Part of a small language model's weights.
Size: 6 heads of 32, MLP 768 squared ReLU, vocabulary 919, 6.14M parameters.
Architecture: rotary positions, untied embeddings.
Training: a variant of Muon for these matrices, 173M tokens, 5283 steps.
MLP neurons of a small language model. Each row is named by its layer, matrix (up: input weights) and neuron, and shows model dimensions 16-143. Each number is 128 + 24 x the weight over its row's rms, rounded and kept within 0 to 255.
Before each neuron's rows, "fires on" lists the tokens most often at its 100 highest values on Wikipedia text that the model never trained on.

fires on: "ear", "op", "ot", "eb", " Count", "ill"
L6.up195 [119 135 150 145 139 141  78 117  97  98 134 123 104 108 118  91  76 130 110 160 113 138 165 131 147  93 124 131 130 181 115 145 147 110 106 177 134 126 141 114 100 148 116 121 135 130 137 108 122 157 148 136 119 166 155 110 102 123 166 136 120 148 132 148  85 133 112 117 111 118 167 159 112  91 141 152 161 121 114 170 121 115 105  97 129 107 141  98 144 132 111 108 155 157 111 173  93 150 145 145 146  87 104 160 119 154  80 119 131 149  93 105 103 144 154 128 107  79 117 138 125 107 105 112  87 162 125 149]

fires on: "g", "t", " T", "ch", " t", "T"
L10.up232 [151 151 125 150 143 151 111  53 125 122 126  97 140 117 158 127  85 137 138 169 123 129 119 114 121 129 112 124 118 147 166 137  89 188 116  79  93 142 122 162 117  95 100 102 145 123 139 164 142 123 129 126 163 145 141 153 124 109 109 110 163 130  95 107 110 129 150 167 114  94 134 152 120  96 122 148 106 135  96 108 141 143 160 122 157 125 124 132 147 151 108 109 118 103 117 128 125 192 111  98 133 166 126 145 123 114 112 127 145 119 119 147  89 146 112 157 127 131 105 132 124 145 147 144  91 120  95 149]

fires on: ",", "et", "ord", "re", "u", "o"
L9.up381 [139 137 132 124 145 103 173  97  87 175 125 161 115 117 114 149 150 139 135 110 154 152 105  91 153 194 119 100 148 147 121 119  85 134 138 128 123 161 125 132 121 111 117 101 164 144  93  89 101 137 101 158 109 127 116 110 134 161 114 149 118  99 132 150 164 179 182 114 139 157 121  90 163 128 110 132 136 118 166 126 134 105 128 158 102 160 126  98  79 143 132 127 175 152 145 147 118 129 147 120 146 142 132 136 138 141 122 145  96 170 148 100 168 129 138 148 132 117 113 110 122 149 123 138 104 103 119 131]

fires on: "ric", "ran", "|---", "ik", "is"
L5.up337 [108 110 149 158 154 132 122 137 123 126 153 142 149 144 131 122 170  98 122 124 145 116 168 104  97 101 160 141 180 125 134 115 144 145 113 164 135 163 122 155 168 151 173 139 110 102 126  89 132 119 147 148 100 124  83  69 177 147 123 120 135 131 116 127 127 123 116 158 159 130 108  93 161 162 118 129 164 155 122 141 124  97  98 123 121 130 133 135 122 128 115 146 161 162 107 133 114 113 136 140 143 141 112 112 167 124 108 142 120 109 125 170 141  79 134 124 109 167 161 115 122 121 169 174  83 125 174 140]

fires on: "y"
L6.up677 [133 161 128 133 120 130 146 144  82 141 137  78 185 129 121 166 123 124 122 146  96 141 129  96 134 102 126 137 166 192 155 161 180 153 101 130 118 112 124 105 123 126 161 139 181 133 110 131 131 140 104 109 147 171 107 138 123 113  90 148 100 123 142 161 149 158 120 172 100 164 139  83 152 126 107  91 147 113 143 112 167 138 133 102 153 133 133 137 131 139  93  84 150 126 163 156 134 125 128 123 146  72 157 138 139 128 139 147 104 105 123 112 106 138 146 102 122 122 114 126 129 133 124 126 140 139 136 132]

fires on: "an", "ons"
L3.up321 [167 113 127 145 134 118 119  90  89 156 133 140 134 118 142 138 144 104 115 160 153 136 124 101 146 155 165 151 132 134 126 138 114 156 157  91 108 130 106 140 104  80 133 127  97 146 140 116 116 112 114 119 123 145 160  79 111  92 153 138  74 110 103 106 131 131 188  99 129 135 148  97 147 112 143 140 109 114 150 128 177  84  92 117  95 118  82 155 178 132 142 121 145  77 106 118 136 105 121 170 131 134  87 172 136 118 167 123 115 146 135  99 110 130  91 132  74 104 142 167  89 125 104 128 134 151 134 106]

fires on: ".\n\n", "ra", "red", "it", "r"
L3.up156 [189 157 159 112 101 104 142 162 163 132 137 112  99  93 114 149 127 138 162 157 145 130 140 108  80 123 101 106 142 144 109 137 133  93 112 116 126  88 139 155 171 137 101 186  91 133 112 135 147 129 100 163 120 149 165 151 127 127 129 135 117 123 107 133 134 134 127 116 117 135 123 107 114  91 144 126 122 152 120 152 165 135  92 135 131 120 164 110 133  94 170  62 143 150 103 123 131 133 105 130 176 129 141  78 159 134 102 140 105 115 155 134 145 142 106 122 110 128 140 120 141 135 111 137 102 151 133  96]

fires on: "ar", "ad", "r", "re", "o", "ep"
L5.up415 [106 114 128 113 171 128 129 153 142 180  66 148  98 163 108 146 100 156 107 120 117 153 110 100 112 119 104 134 112 141 138 136 118 110 150 152 129 130  89 111 194 124 150 120 171 146 125 120 167 107 116 121  78 134 196 118  95 105 127 131 105  74 143 127 130 127 127 153 128 124 169 100 127  84 127 101 118 102 120 149 137 114  73 163 125 112  98 109 125 123 171 133 158 138 107 172 148  90 129 126 132 115 143 131 135 149 180 157  69 115 134 135 154 150 148 120 130  85 135  90 111 103  99 134 121 112 147 141]

fires on: " /", " m", " in", "r", "s"
L10.up431 [180 104 114 136 145 142 147  88 121 124 159 106 120  99  89  74 119 166 112 130 149  96 155 125 157 138 114  96 154 106  80 106 121 140 133 128 166 131 117 115 131  93 160 122 134 136  99  93 115 141 128 121 103  82  77 121  90 121 131 138 118 131 161 107 133 117 148 118 127 131 132 130 149 136 147 153 177  91 125 141 106 129 114 105 105 113 135 151 165 162 109 117 120 140 113 113 123 114 158 175  95 107 144 128 126  82 173 165 111 132 157 128 160 140 115 141 123  99 116 158 123 126 117  99 158 128 117 142]

fires on: "P", "ad", "l", "C", "'", "or"
L9.up269 [117 142  99 152 101 140 158 130 126  91 125 153 135 115  93 160 113 127 126 170  87  95 117 100 142  96 117 100 102 139 165 142 109 140 138 110 115 150 115 163 149 134 135 126 132 123  98  98 159 121 127 130 107 113 149 129 185 114  86 118 116 133  94 116 122 133 141  84 139 123 147 127 117  90 112 130 138 113 158 132 145 121 118 163 118 146  95 132 147 114 117 133 126  95 136  99 118 114 130 149 155 175 158 149 137 173 160 128 118 103 111 152 163  80  99 125 102 146 125 120  84 139 119 126 121 181 207 152]

fires on: "r", "and", "ad", "ated", "u", "ach"
L5.up22 [ 40  90 152  93 132 119 110 138 153 130 103 143  99 117 108 150 144 144 151 139 131  82 125 129 124 145 124 148 134 127 124 128  87 111 157 130 129 160 118 130 118 170 153 141  96 133 104 164 125 135 149 130 129 150 142  97 128 105 149  92 151 160 114 134  72 129 130 141 139  99 101 154 119 138 126 113  79 116 121 181 141 151 115 145 125  84 121 176 118 171 123 181 131 159 108 167 143 129 106 152 107  88 148 160 159 133 123 131 135 109 132  86 106 118 150 158 113 168 124 141 104  79 117 161  72 147 109 157]

fires on: "a", "o", "op", "ot", "ri", "ent"
L10.up599 [141 166 105 137 148 133  99 138 140 120 159 151 147 128 132 109 105 117 176 144 118 143 157 142 170 133 141 113 116 156 161 104 160 113 109 100 122 133 136 110 120 156  99 110 122 142 162 161 163 170 109 138 122 148 128 130 102 106 116 177  97 137  89 152  95 121 159 103  96 137 150 121 136 156 157 138 155 130 132 180  76 138 159 138 127 122 107 186 185 116 151 163 132 142 124 148  91 107 100 110 128  83 114 160 142 124 104 127 124 121 115 108 107 113 108 139 112 107 120 138 129 157 149  91 123 147 105 116]

fires on: " m", " |", ";", "ov"
L10.up331 [108  98 148 121 185  98 133 147 139  93 135 132  92 150  93 143 105 123 140  87  80 131 119 157 150  78 155  94 152 152 135 102 120 138 131 116 137 137 108 120 154  92 128 116 167 116 117 136 115 124 175 126 119 114 114 153 141 150  95 117 108 149 136 177 135 143 122 136 131 138 129  83 132 120 136 118 153 101  91 103 109 133 122 150 118 151  97 146 140 128 127 126  81 118 142 148 102 137 105 103 132 113 107 105 125 142 138 113 116 141 172 147 116 102 136 176 120 128 154 161 104 150 126 100 134 136  86  98]

fires on: "he", "k", "z", "er"
L6.up651 [148 152 152 134 139 126 123 131 127 125 148 163 124  92  64 126 136 139 101  97 123 122 139 106 123 142 160 102 132  85 137 138 136 140  99 114  99 123  95 123 140 136 134 154 158  95 149 131 128 126 146 115 117 140  89 139 144 120 129 131 101 153  76 110 122 122 119 155 122 159 158 132 111 103 121 114 155 111 138 108 161 165 137 122 123 136 155  68 118 166  98 142  91 121 138 177 136 144  76  95 157 161 141 151  98 103  84 115 144 148 182  96 136 143 124 146 126 118 148 148 183 118 173 106  89  99 104 125]

fires on: "g", "ad", "h", "he", "v", "re"
L9.up110 [124 112 143 133 117 155 146 114 112 121 118 109 104 168 124 118 113 150 125 136 132 120 122 123 123 196 156 123 115 143 130 113 125 128 110 173 124 116  84 116 167 128 110 115 199 101 100 127 143 123 117 127 104  94 148 129 139 111  76 127  90 155  98 106 167 143 168 138  99 118 163 134 144 143 113  98  96 115 140 155 157 101 118 110  70 154 133 146  95 124 123 155 130  78 117 144 158 113 139 103 156 141 146 142 116 172 139 136 119 151 154 112 161 164 108 128 106 111 129 124 146 157 118 149  92 122 130 154]

fires on: "an", "am", "ant", "ash", "h", "ir"
L6.up712 [159 111 120 156 131 129 116  96  94 132 156 106 137 122 137 126 130  80 140 103  96 126 113 123  77 162 113 130 175 119 182 131 140 151 103 105 141 127 110 134 114 122  93 122 110 155 108 168 171 142 119 112 155 105 142 118 128 134 154 176 147 124 113 128 108 114 112 120 167 128 141  81 142 128 122 179  89 122 179  94 127 140 109 152  93 130  99 114 122 116  62 139 169 124 129 158 136 107 104 156 115 126 141 157 125 125 144 155 108 141 116  93 142 120  86 120  79 136 161 140 130  71 114 181 110 173 117 124]

fires on: "ied", " of", "ey", "is", "gh", "|---"
L3.up544 [114 101 169 106 121  91  77 119 131  87 126  75 187  88 133 112 160 110 150 160 151 119 117 125 115 142 118  97 123 121 114 184  91 158 151 131 150 134 125 107 119 100 152 151  94  95 131 109 141 116 132 106 146 108 112 111 131 125 101 143 153 138 161 113 124 104 141 100 134 105  78 107 117 153 123 133 145 157  87 145 124 112 129 135 180 114 121 116 121 142 123 115 147 145 119 112 126 140 117 151 179 111  92 111 154 114 129 117 133 112 154 125 164  89 139 161 120 142 165 165 100 118 169 154 110 143 155 151]

fires on: "ad", "an", "u", "le", "ark", "a"
L3.up241 [107 110 160 149 140  85 164 125 141 175 117 141 109 155 134 128 110 126 126 105 139 147 139 119 164 143 158 117 138 125 133 157  99 120 161 121  94 133  99 124 152 157 130 126 118  95 139 150 125 108 172 121 148 156 108 111 121  92 107 119 197 116 139 118 125  89 148 156  92  91 218 127  92  94 166  92 124  84 103 156 125 117  94 156 141 111 102 138 128 143 121 121 139 134 135 162 105  82 110 145 133 121 178 135 152  95 126 144 162 139 119 138 134  89 106 130 112 150 140 135  80 118 134 116  80 107  93 126]

fires on: "il", "ice", "ey"
L3.up201 [156 107 134  96 106 156  87 150 145 143  85 100 172 119 129 106 109 132 118 167 102 146  99  68 129 130 128 125 116 178 122 124 108 130 105  93 132 156 136 151 114  82 149 122  95  85 156 111  99  77 127 162 110 127 137 115 114 143 122 122 167 121 104 128 111 114 103 155 138 100 179 172 106  79 141 132 113 140 138 140 133 140 121 126 178 101 109 146 125 150 154 108 177 148 137 121 109 116 135 142 143 145 115 131 138 151 127 150 152 178 132 151 105  77 150 138  86 140 112 143 151 126 124 121  95 125 113 135]

fires on: " g"
L3.up0 [ 98 100 104 158 170 137 137 105 101 125 172 151 139 165 121  80  66 118 116 149 136 117 161 164 106 139 113 148 145 145 134 100 135 155 113 123  94 142  99 127 133 135  87 154 148 151  86 121 159 126 132  94 120 104 119 135 157 164 112 153 151 143 146 102 161 106 168 116 150 130 123  81 171 147 177 110 109 133 170 129 153 135 149 173  93 105 153 120 103 182 121 102 133  80 146 126 119 153 102 106 129  71 132 130 122 107 110 166 141 117 100 136 148 142 113 122 138 134 101 178 126  98 135 111 103 149 109 151]

fires on: "|", "ear", "um"
L9.up584 [139 132  66 132 105 136 144  87 100 119 101 111 111 158 133 144 114 138 111 138 139 128 133 136  92 154 109 143 118 137  74 125 148 154 150 144 120 127 115 105 139 185 130 123  96 104 153 124 151 145 152 157  80 116  98 129 135 109 169 114 117 127 117 133 152 151  97 134  89 144 167 146  98 116 115 146 145 130 102 127 120  92 136 105 141 108 167 100 110 152 141 129 174 149 130 112 101 118 163 101 101 152 114 134 120  99 155 152 141 148 140 158 100 118 138  75 188  99 158 130 117 139 183 128  99 129 124 160]

fires on: "ar", " b", " g", "er", " t", " re"
L9.up179 [104 151 105 123 125 118 145 122 105  84 120 162 114 118 112 124  77 121 157 145 164 170 118 104 119  87 141 109 176 109 151  91 132 141 102 100 101 122  95 124 121 133 113 156 139 118 131  85 153  94 113 124 102 113 180 134 123 146 118 144 143 144 175 124 116 114 140 121 125 109 158  66 107 147 118 133 125 106 145 185 125 172 128 126 126 116 153 132 132 110 169 153 156 125 152 146 107 196  74 124 167 167 128  97 158 128 155 141 128 149 108 118  94 122 133 127  91  97 103 161 116 121  95 131 134 139 117 108]

fires on: "ra", "n", "s", "r", "ct", "is"
L6.up199 [150 138 108 124 115 120 156 104 140 134 143 153 122 100 128 107 134 138 134 128 169 121 152 128 152 191  89 160 133 176 172  95 125  89 152 157 148 136 152 143 129  76 150 134 126 139 121 113 115 113 149 136 115 106 104 101 164 120 108 165 115 107 125 120 102 128 120  96 103 120 113 168 123 146 199 155 130 150 166 137 113 111  91 155 141 131 108 131 140 186 117 140 129 100 137 114 186 105 160 148 136 149 158 137  83 128 154 110  85 141 153 105 112 149 125 120 172 141  95 136 152 113 100 115 185 125 119 168]

fires on: "ad", "air"
L5.up269 [110 106 112 131 133 142 143 144 110 125 123 162 133 128 108 157 123 123 120 167 120 122 142 133 100 159 161 152 119  95 173 108 123  84 143 112  91 137 104 164 117 106 124  98 172 125 117 139 155 115  85 151 142 105 154 166 115 109 112 134 113 103 135 115 133 105 192 182 150 139 153 143 121  93 131 107  94  76 124 121 158  99  90 150 119 154 130  97  98 137  69 144 131 135 133 111  92 119 116 101  95 155 123 132 135 157 138 163 126 143 160 145 165 155  93 127 154  93 123 109  89 123 155 150 121 143 181 121]

fires on: "l", "u", " that", "ck", "ose", "le"
L9.up199 [148 139 132 175 143  85 138 160 118 138 104 147 107 145 107 124 110 148 125 158 153 147 126  98 134 116 157 132 129 107 114 122  93 142 163 133  84 115  84 112 123 120 142 114 101 168 113 128  95 166 152 159 162 122 135 130 130 102 112 118 104 138 107 141 122 130 139  95 189 106  94 124 171 162  89 102 131 127 124  99 140 111 125 123 178  79 135 121 149 117 158 148 172  86 153 141 164 105 155 128 116 117 153 112 180 156  83 128 160 114 163 106 121 106 136 110 100 132  52 124 123 126 168 124  65 123 109  93]

fires on: "T", " T"
L5.up552 [ 88 124 154 106 174 162 105 110 143 102 154  86  97  80 116 137 192 172 145 120  97 121  94 100 127 148 107 110 118  85 171 151 109 134 184  95 136 162 121 176 130 140 129  67  98 115 104 128 153 137 153 125 162 115 112 169 140 119 105 110 142 143 110 127 105 139 116 114 113 136 164 109 109 111 114 143 115 115 106 146 144 122 157 107 168 122 119 143 176 126 106 165 132 115  97  98 151 193 122 115 119 163 111 174 146 117 116 146 124 106 108 127 130 108 149 143  90 138  99 110 136 119 149 102 159 110 191 162]

fires on: " that", "ing", "o", " as", "l"
L10.up379 [116 142 128 159 123  90 117 132 116 137  87 135 146 130 110 139 111 176 111 125 103 141 100 119 136 126 163 168 111 144 164 121 129 133 154 128 125 101 117 143  82  93 158 146 141  93 124 167 121 114 138 166 141  99 108 121  73 128 111 129 135 187 161 137 121  90 125 152 160 168 141 121  94 175 106 103 121 106 180 103  66 110 180 153 120 114 142 108 151 111 132 133 152 110 116 119 149 111 149 115 160 128  75 120 148 109  81 112 155 182 115 113  86  83 132 128 119 137 108 134 157 124 126 120  90  97  89 117]

fires on: " g", " G", "|---", "ome", " /", "olog"
L3.up637 [129 128  98 143 139  89 121 159  80  86 165 137 124 126 122 100  91 123 130 173 133 154 149 123  87  80  84 190 137 154  94 108 138 139 133 121  77  91  77 106 123 139 100 162 142 127 146 159 181 123 110  92 130 157 103 139 101 112 145 136 136 133 138  85 128 105 136 147 144 125 132 120 152  98 170 167 112 128 152 124 114 132 141 127 124  98 154 107  92 110 104 118 161 114 157 144  93 143 108  98 142 107 117 121 141 126  98 134 142 119 111 125  94  81 106 131 123 132 108 125  98 122 109 104 121 124 125 103]

fires on: "y", "re", "ct", " b"
L10.up228 [146 126 140 127 113 123 139 125 143 168 133 108 130 132 139 134 124 101 130 135 128 126 128 129 108 131 132 102 169 106 120 115 141 113 120 104 139 126 138 125  99 145 151 110 130 138 112 132 115 114 139  94 159 116 140  72 140 108 107 131 134 102 154 153 136 145 137  76 191 141 113 107 158 101  99 123 182 121 121 147 190 131 151 102 123 143 122 114 112  93 142 149 131 121 114 118 121 128  96 119 119 110  86 100  95 121 137 117 112 137  84 121 113 111 147 115 172  81 130 126 100 141 153 154 110 120  96 118]

fires on: "g", "it", "p", "op", "ag", " V"
L9.up65 [119 136 143 147  97 153  93 137 131 173 140 131 109 115 113 108 119 118 129  75 115 108 134  91  95 110 129 138 114 156 127 171 170 127 121 162 139  98 143 113 116 101 130 144 108 144 139 105 168 106 141 110 129 111  98 192  57 163 121  93 106 121 149 124 126 141 139 150 107 144 135 140 121 107 109 110 132 160 118  92 145 167 131 112 127 118 181 114 109 119 109 100 160 131 177 153 102  80 165 175 146 121 124  91 153 106 185 145 135 129 120 150  86 108 147 128 137 110  98 116 144 122  86 129 100 107 108 135]

fires on: "it", "f", ":", "ish", "if", "ach"
L5.up291 [115 127 105 142 123 122 119 124 118 126 149 120 117 121 111 125 153 107 127 127 110 105 139 117  89 111 104 160 113  95 139 169  85 135  86 123 142 153 139 149 103 113 146 140 119 151 158 157 112 132 128 132 111 143 133 136 118  90 111 115 150 183  96  99 143 105 135  88 122 111 111 138 171 142 149  97 127 161 103 147 105 100 147 135 147 134 111 136 109  95 116 139 163 125 151 127  93 114 124 142 114  70 105 175 107 127 115 125 104 107 151 130 148 126 161 152 153 149 132  90 171 144 138 122 134 114 180 155]

fires on: ",", "ord", "ul", "ual", "ind"
L7.up352 [137 138 133 108 126 114 103 125 120 143 145 183 113  97 132 163 173 139 156 136 163  86 136 134 136 191  89 136 138 161 178 117 161  89 115 122 102 133 119 149  90 114 101 120 171 136 115 112 175 149 133 127 129 115 110 116 150 131 107 101 105 148 109 140 149 175 197 159 124 131  83 115 135 131  94 148 142  88  97 112 102 115 123 133 106 111 103 153 115 101 112 154 139 153 164  96 106 151 114 160 174  98 155 108 166  81 127 180 118 122 127 136 171 137 123 105 134 121 134 146 148 129 142 114 138 154 122  89]

fires on: "an", "ent", "ig"
L5.up45 [164 145 148 128 136  99 124 138 132 142 171 141 129 132 152 123 150 119 116 130 110  82 124 116 154 125  82 111 122 115 104 110 128 120 138 126  86 132 126 107 147 119 108 125 138  97 123 148 134 152 120 116 116 119 126 122 146  97 134 127  96 137 107 132 126 163 166 141 113  89 127 111 116 138 145 112 149 137 180 140 155 137 152 149 145 167  85 136 151 145 121 128 148 153 144 126 156  74 142 175  99 167 184 152 187 132 135 119 105 134 133 112 129 191  94 129  92 157 107 166 105 157  82 169 134 124 151 151]

fires on: "un", "ear", "y"
L6.up5 [153 120 138 158 153 108 137 120 115 149 111 161 148 114  88 126 127 143 157 138 144 166 132  87  99 124 139 117 130 163 130 156 170 150  76 157 135 108 118 118 153 151 163  97 134  91 112 141 177  95 100 148  98 174 130 125  86 128 131 164 131 139 160 154 101 157 121 114 134 145 101 126 119 124 136 106 165 144 120 134 126 134 150 111 136 142 155 153 114 104 134  88 140 157 132 147 119  90  99 135 105 110 115 129 140 174 161 110 120 124 142 150 110 130 146 114 108  87 134 132 172 100 114 119 125 113 128 136]

fires on: "u", "p", "f", " sp", "j"
L9.up474 [112  84  93 145 131 107 138 105 119 131 128 147 137 113  76 142 138 126 153 126 143 182 113  96 165 161 123 168 136 111 137  81 105 136 107 127 157 121 107 118 143 129 123 119 147 157 100 101 110 152  97 134 145 117 175 109 157 127 117 115 147 112  86 109 152  72 120 121 145 104 109 134  90 169 116 161 155 111 146 122 140 136 184 107 123 101 184 148 136 114  94 159 133  90 130 119  80  91 113 140 162 157 102 105 159 116 119 137 142 154 126 135 132 121 173 104  98 132 161 133 119 138 113 156  92 147 126 132]

fires on: "f", " b", "p", " reg", " pre", " p"
L9.up137 [111  79  97  85 153  96 139 101 137 127 142 146 148 132 140  95 109 135 117 112 136 165  64 157 120 120  75 118 134 148 104 136 130 141  75 112 113 140 129 127 122  94 102 123 115 127 171 116 146 156 145 126 140  92 175 147 169 137  80 110 155 138 129 111 124 123 135 125 135 123 103 118 124 127 136 114 149 145 121 146 141 123 171 161  98 111 159 181 159  89 129 136 178 139 129  87 137 143 135 101 140 129 135 143 142 120 178 141 122 140 122 150 135 126 173 120 111 113 150 132 158 154 133 101 111 146 129 107]

fires on: "ent", "ome", "an", "ial", "it", "ouse"
L5.up443 [135 154 140 167 132 134 127  96 142 149 190 142 143  69 161 130 149 103 143 135  97 103 148 115  96 121 109 130 123 139 126 111 121 149 117 150 113 125 142 122 101 137 116 145 123 175 122 108 123 123 114 133 113 123 131  69 117 107 119 144 117 112 116 106  99 158 128 120 115 141 151 147 158 160 149 111 123 148 165 155 179 158 166 157 121 118 135 117 119 100 135  89 140 113  91 118 152 143 144  98  95 212 117 142 164 119 158 122 102 134 164 129 135 150  96 120  78 107 143 145 106 109 142 132 114 151 178 101]

fires on: "et", "al", "w", "id", "k", "z"
L10.up493 [140 154 151 125 124 162 130  98 131 151 130 199 122 112  98 157 152 121 137 149 125 132 134 110 117 120 153  75 126 109 190 162  97 103 130 106 126 113 113 150  97  98 142 138 120 151 123 121 128 114 109 113 100 110 134 140 126 110 178 103 111 143 113 132 184 123 138 156 126 148 156  96 172 129 130 139 149 139  83 135 153 142 143 148 194 122 132 127 120 176 121 123 117 123 139 183 118 162 125 133 121 126 129 142 102 137 122  79 166 133 104 109 141 121 119  99 149 168 172 148 137 109 139  95 134 120 165 104]

fires on: " re", "ar", " Re"
L10.up428 [113 187 162  99 111 145 153 135 147 146 139 118 146 127  83 101  89 138 143 136 103 155 124 120 103 108 123 102 124 134 156 118 169 159 132 116 114  96 114 119 156 159 108 121 117  73 114  96 154  88 162 137 114 126 118  84 143 148 106 128 107 113 106 156 133 118 171 120  99 136 105 111 131 157 130 122  92 115  75 144 146 138 122 124 126 154 169 142 153 110 184 132 136 114 118 160 133 137 115 128 114 153 126 116  99 135 115 130 159 107 149 126 104 168 143 117 126 125 131 130 124  86 113 142 166 131 113 118]

fires on: "ern", "ent", "ro", "on", "gan", "it"
L3.up424 [141 127 142 162  94 126 150  92 124 153 126 193  95 146 141 141 142 108  98 145 134 128 129 118 119 110  57 143 115 185 129 122  97 119 141 117 135 103 167 141 141 117 114 140 114 145 166 118 132 166 152 121 101  90 112  80 123 105 117 135  92 152 126 104  94 105 176 114 106  85 124 130 156 119 116 125 138 100 123 158 113 114 133 139 131 117 131 167 119 116  96 100 158 106 144 159 139 124 113 144 132 158 113 137 190 146 114 131 109 130 110 107 118 181 110 134 119 105 103 152 152 138 140 127 148 128 178 139]

fires on: "ost", " of", "it", ":", "ely", "ent"
L6.up596 [ 95 137 102 135 128 140  82 102  89 116 160 147 119 138 118 109 102 115 154 126  91 132 147 155 107 120 117 150 176 110 183 136 100 122 144 120 122 163 168 168 118 149 103 119 125 138 145 124 136 117 123 151  98  97 163  97 144 110 146 172 132 156 138 142 103 144  92 119  68 136 118 124 120 134 177 114 140 122 116 117  90 137 105  92 143  88 100 125  85 101 144 106 154 116 143 113 107 127 132 122 136  88 133 131 111 159  86 123  83 129 153 153 128 122 161 205  91 126 127 143 146 118 142 109 117 102  89 176]

fires on: " g", "G"
L3.up527 [107 107 114 146 105 125 127  74 110 132 132 162 149 155 153  76  82 126 102 118 126 127 118 160 100 116 110 152 106 108 131 127 158 142 105 127 110 118 111  96 143 151  78 170 164 160 114 132 154  92 131  96 155 168 117 129 135 151 112 148 157 148 144 114 116 115 163 161 154  94 144 113 137 124 178 114 109 119 172 117 140  95 157 131 141 108 159  79 124 148 118 125 119 142 135 145 131 152 110 151 136 125 138 116 128 112 104 129 146 114  97 123  74 126  87 172 132 130 124 151  81 134 136 150 131 119 138 142]

fires on: "ord", " g", " le", "amp", "g"
L5.up258 [151 132 117 110 146  87 153 129 116 169 123  94 149 131 147  98 115 115 111 152 117 131 134 200 120 117 146 136 127 140 152 110 142 142  94 114 123 151 119 120 164 108  81 149 169 120 150 118 127 101 154 138 111 152  96 130 139 171  99 104 138 127 119  80 158 114 155 147 134 117 119  93 144 133 142 175 150 123 147 139 153 197 162 121 132 111 121 146 122 116 124  65 151 128 106 103 109 169 102 158 143 144 105 139 116 126 104 120 160 163 126 149 142 156 114  72 135 115 101 178 106 148 131 151 108 110 143 134]

fires on: "|", " rec", "um", "it", "our", "is"
L10.up190 [151  79 148 146 114 129 145 118 155 137 145  98 115 113 109 132  67 128 111 107 108 105 134 186 119 117 121  66 112 143 112 115 134 144 122 164 123 161 109 106 156 162 123 111 129 111 147 104 148 155 135 157 118 141 153 137 131 139 140 117  97 130 109 162 144 144 133 159 101 112 152 140  88 155 125 144 121 111 145 146 147 124 142 144 130 109 112 132 138 119 148 150 166 122 164 105  84 150 136  94 144 120 137 141 122 103 119  94 129 149 117 126 154 110 126 112 136 121 155 122 109 105  84  97  92 152 161 185]

fires on: "us", "all", "ron", "un", "ac", "ill"
L3.up245 [ 99 145 113 129 165 164  96  84 142 165 132 129  77 119 174 120 139 139 109 109 184 120 120 123 172 119 133 154 111 125 155 166 131 124 139 162 156 160 134 134 108 161 105 144  87 124 156 119 164  94 141  86 120 117 113 117 118 168 133 153  85 163 180 110 127 124 156 133 110  88 169 118 179 138 127 143 176 108 145 142 140 165 126 154 117 121 116 126 130 138  89  95 122 131 124 130 121 117 119 106 127  96 135 131 114 202 112 160 139 115  78 138 109 113  95 120 118 153 154  89 109 143 126 127 138 149 150  81]

fires on: " ind", "ons", " cons", "red", "res"
L3.up428 [138 148 107 126 127 106 104 114 105 134 149  82  96 111 152 139 125 136  88 157 158 112 157 130 142 118 147 162 127 112 126 106 135 102  96 158  93 136 131 151 159  99 141 115  95 117 136 142 159 113  86 156 138 142 121  91 145 130 131  99 138 127  94 115 118 180 129 123 133 118 126  96  98 143  99  93 126 108 156 138 122  76 162  83 138 126 104 144 147 127 100 127 115  98 109 127 180 104 133 137 128 131 116 172 117 148 145  74 143 139 103 107  77 158 154 162 129 104 115 162 139 123 138 155 132 158 122  98]

fires on: "un", "(", "rit", "on", "ian", "ron"
L9.up77 [ 87 106 137 102 120 115 107 129 167 160 124 146 113 101 103 113 104 133 176 136 161 130 176 139 111 126 125 124 100 125 112 165  98 112 137 137 129 125  81  93 136 157 102 126 158 130 147 133 131 131  86 100 106 120 121  99 125 134 121 150 144 171 119 119 141  94 128 145 136 139 140 107 144 125 131 131 163 119 131  87 157 108 108 189 134 113  72 168 127 157  97  94  92 122 122  86 147 109 133 115 116 107 165 131 175 165  97 157 114 144  95 103 116  61 107 116 177 133 150 111 117 118  98 164  87 134 120  83]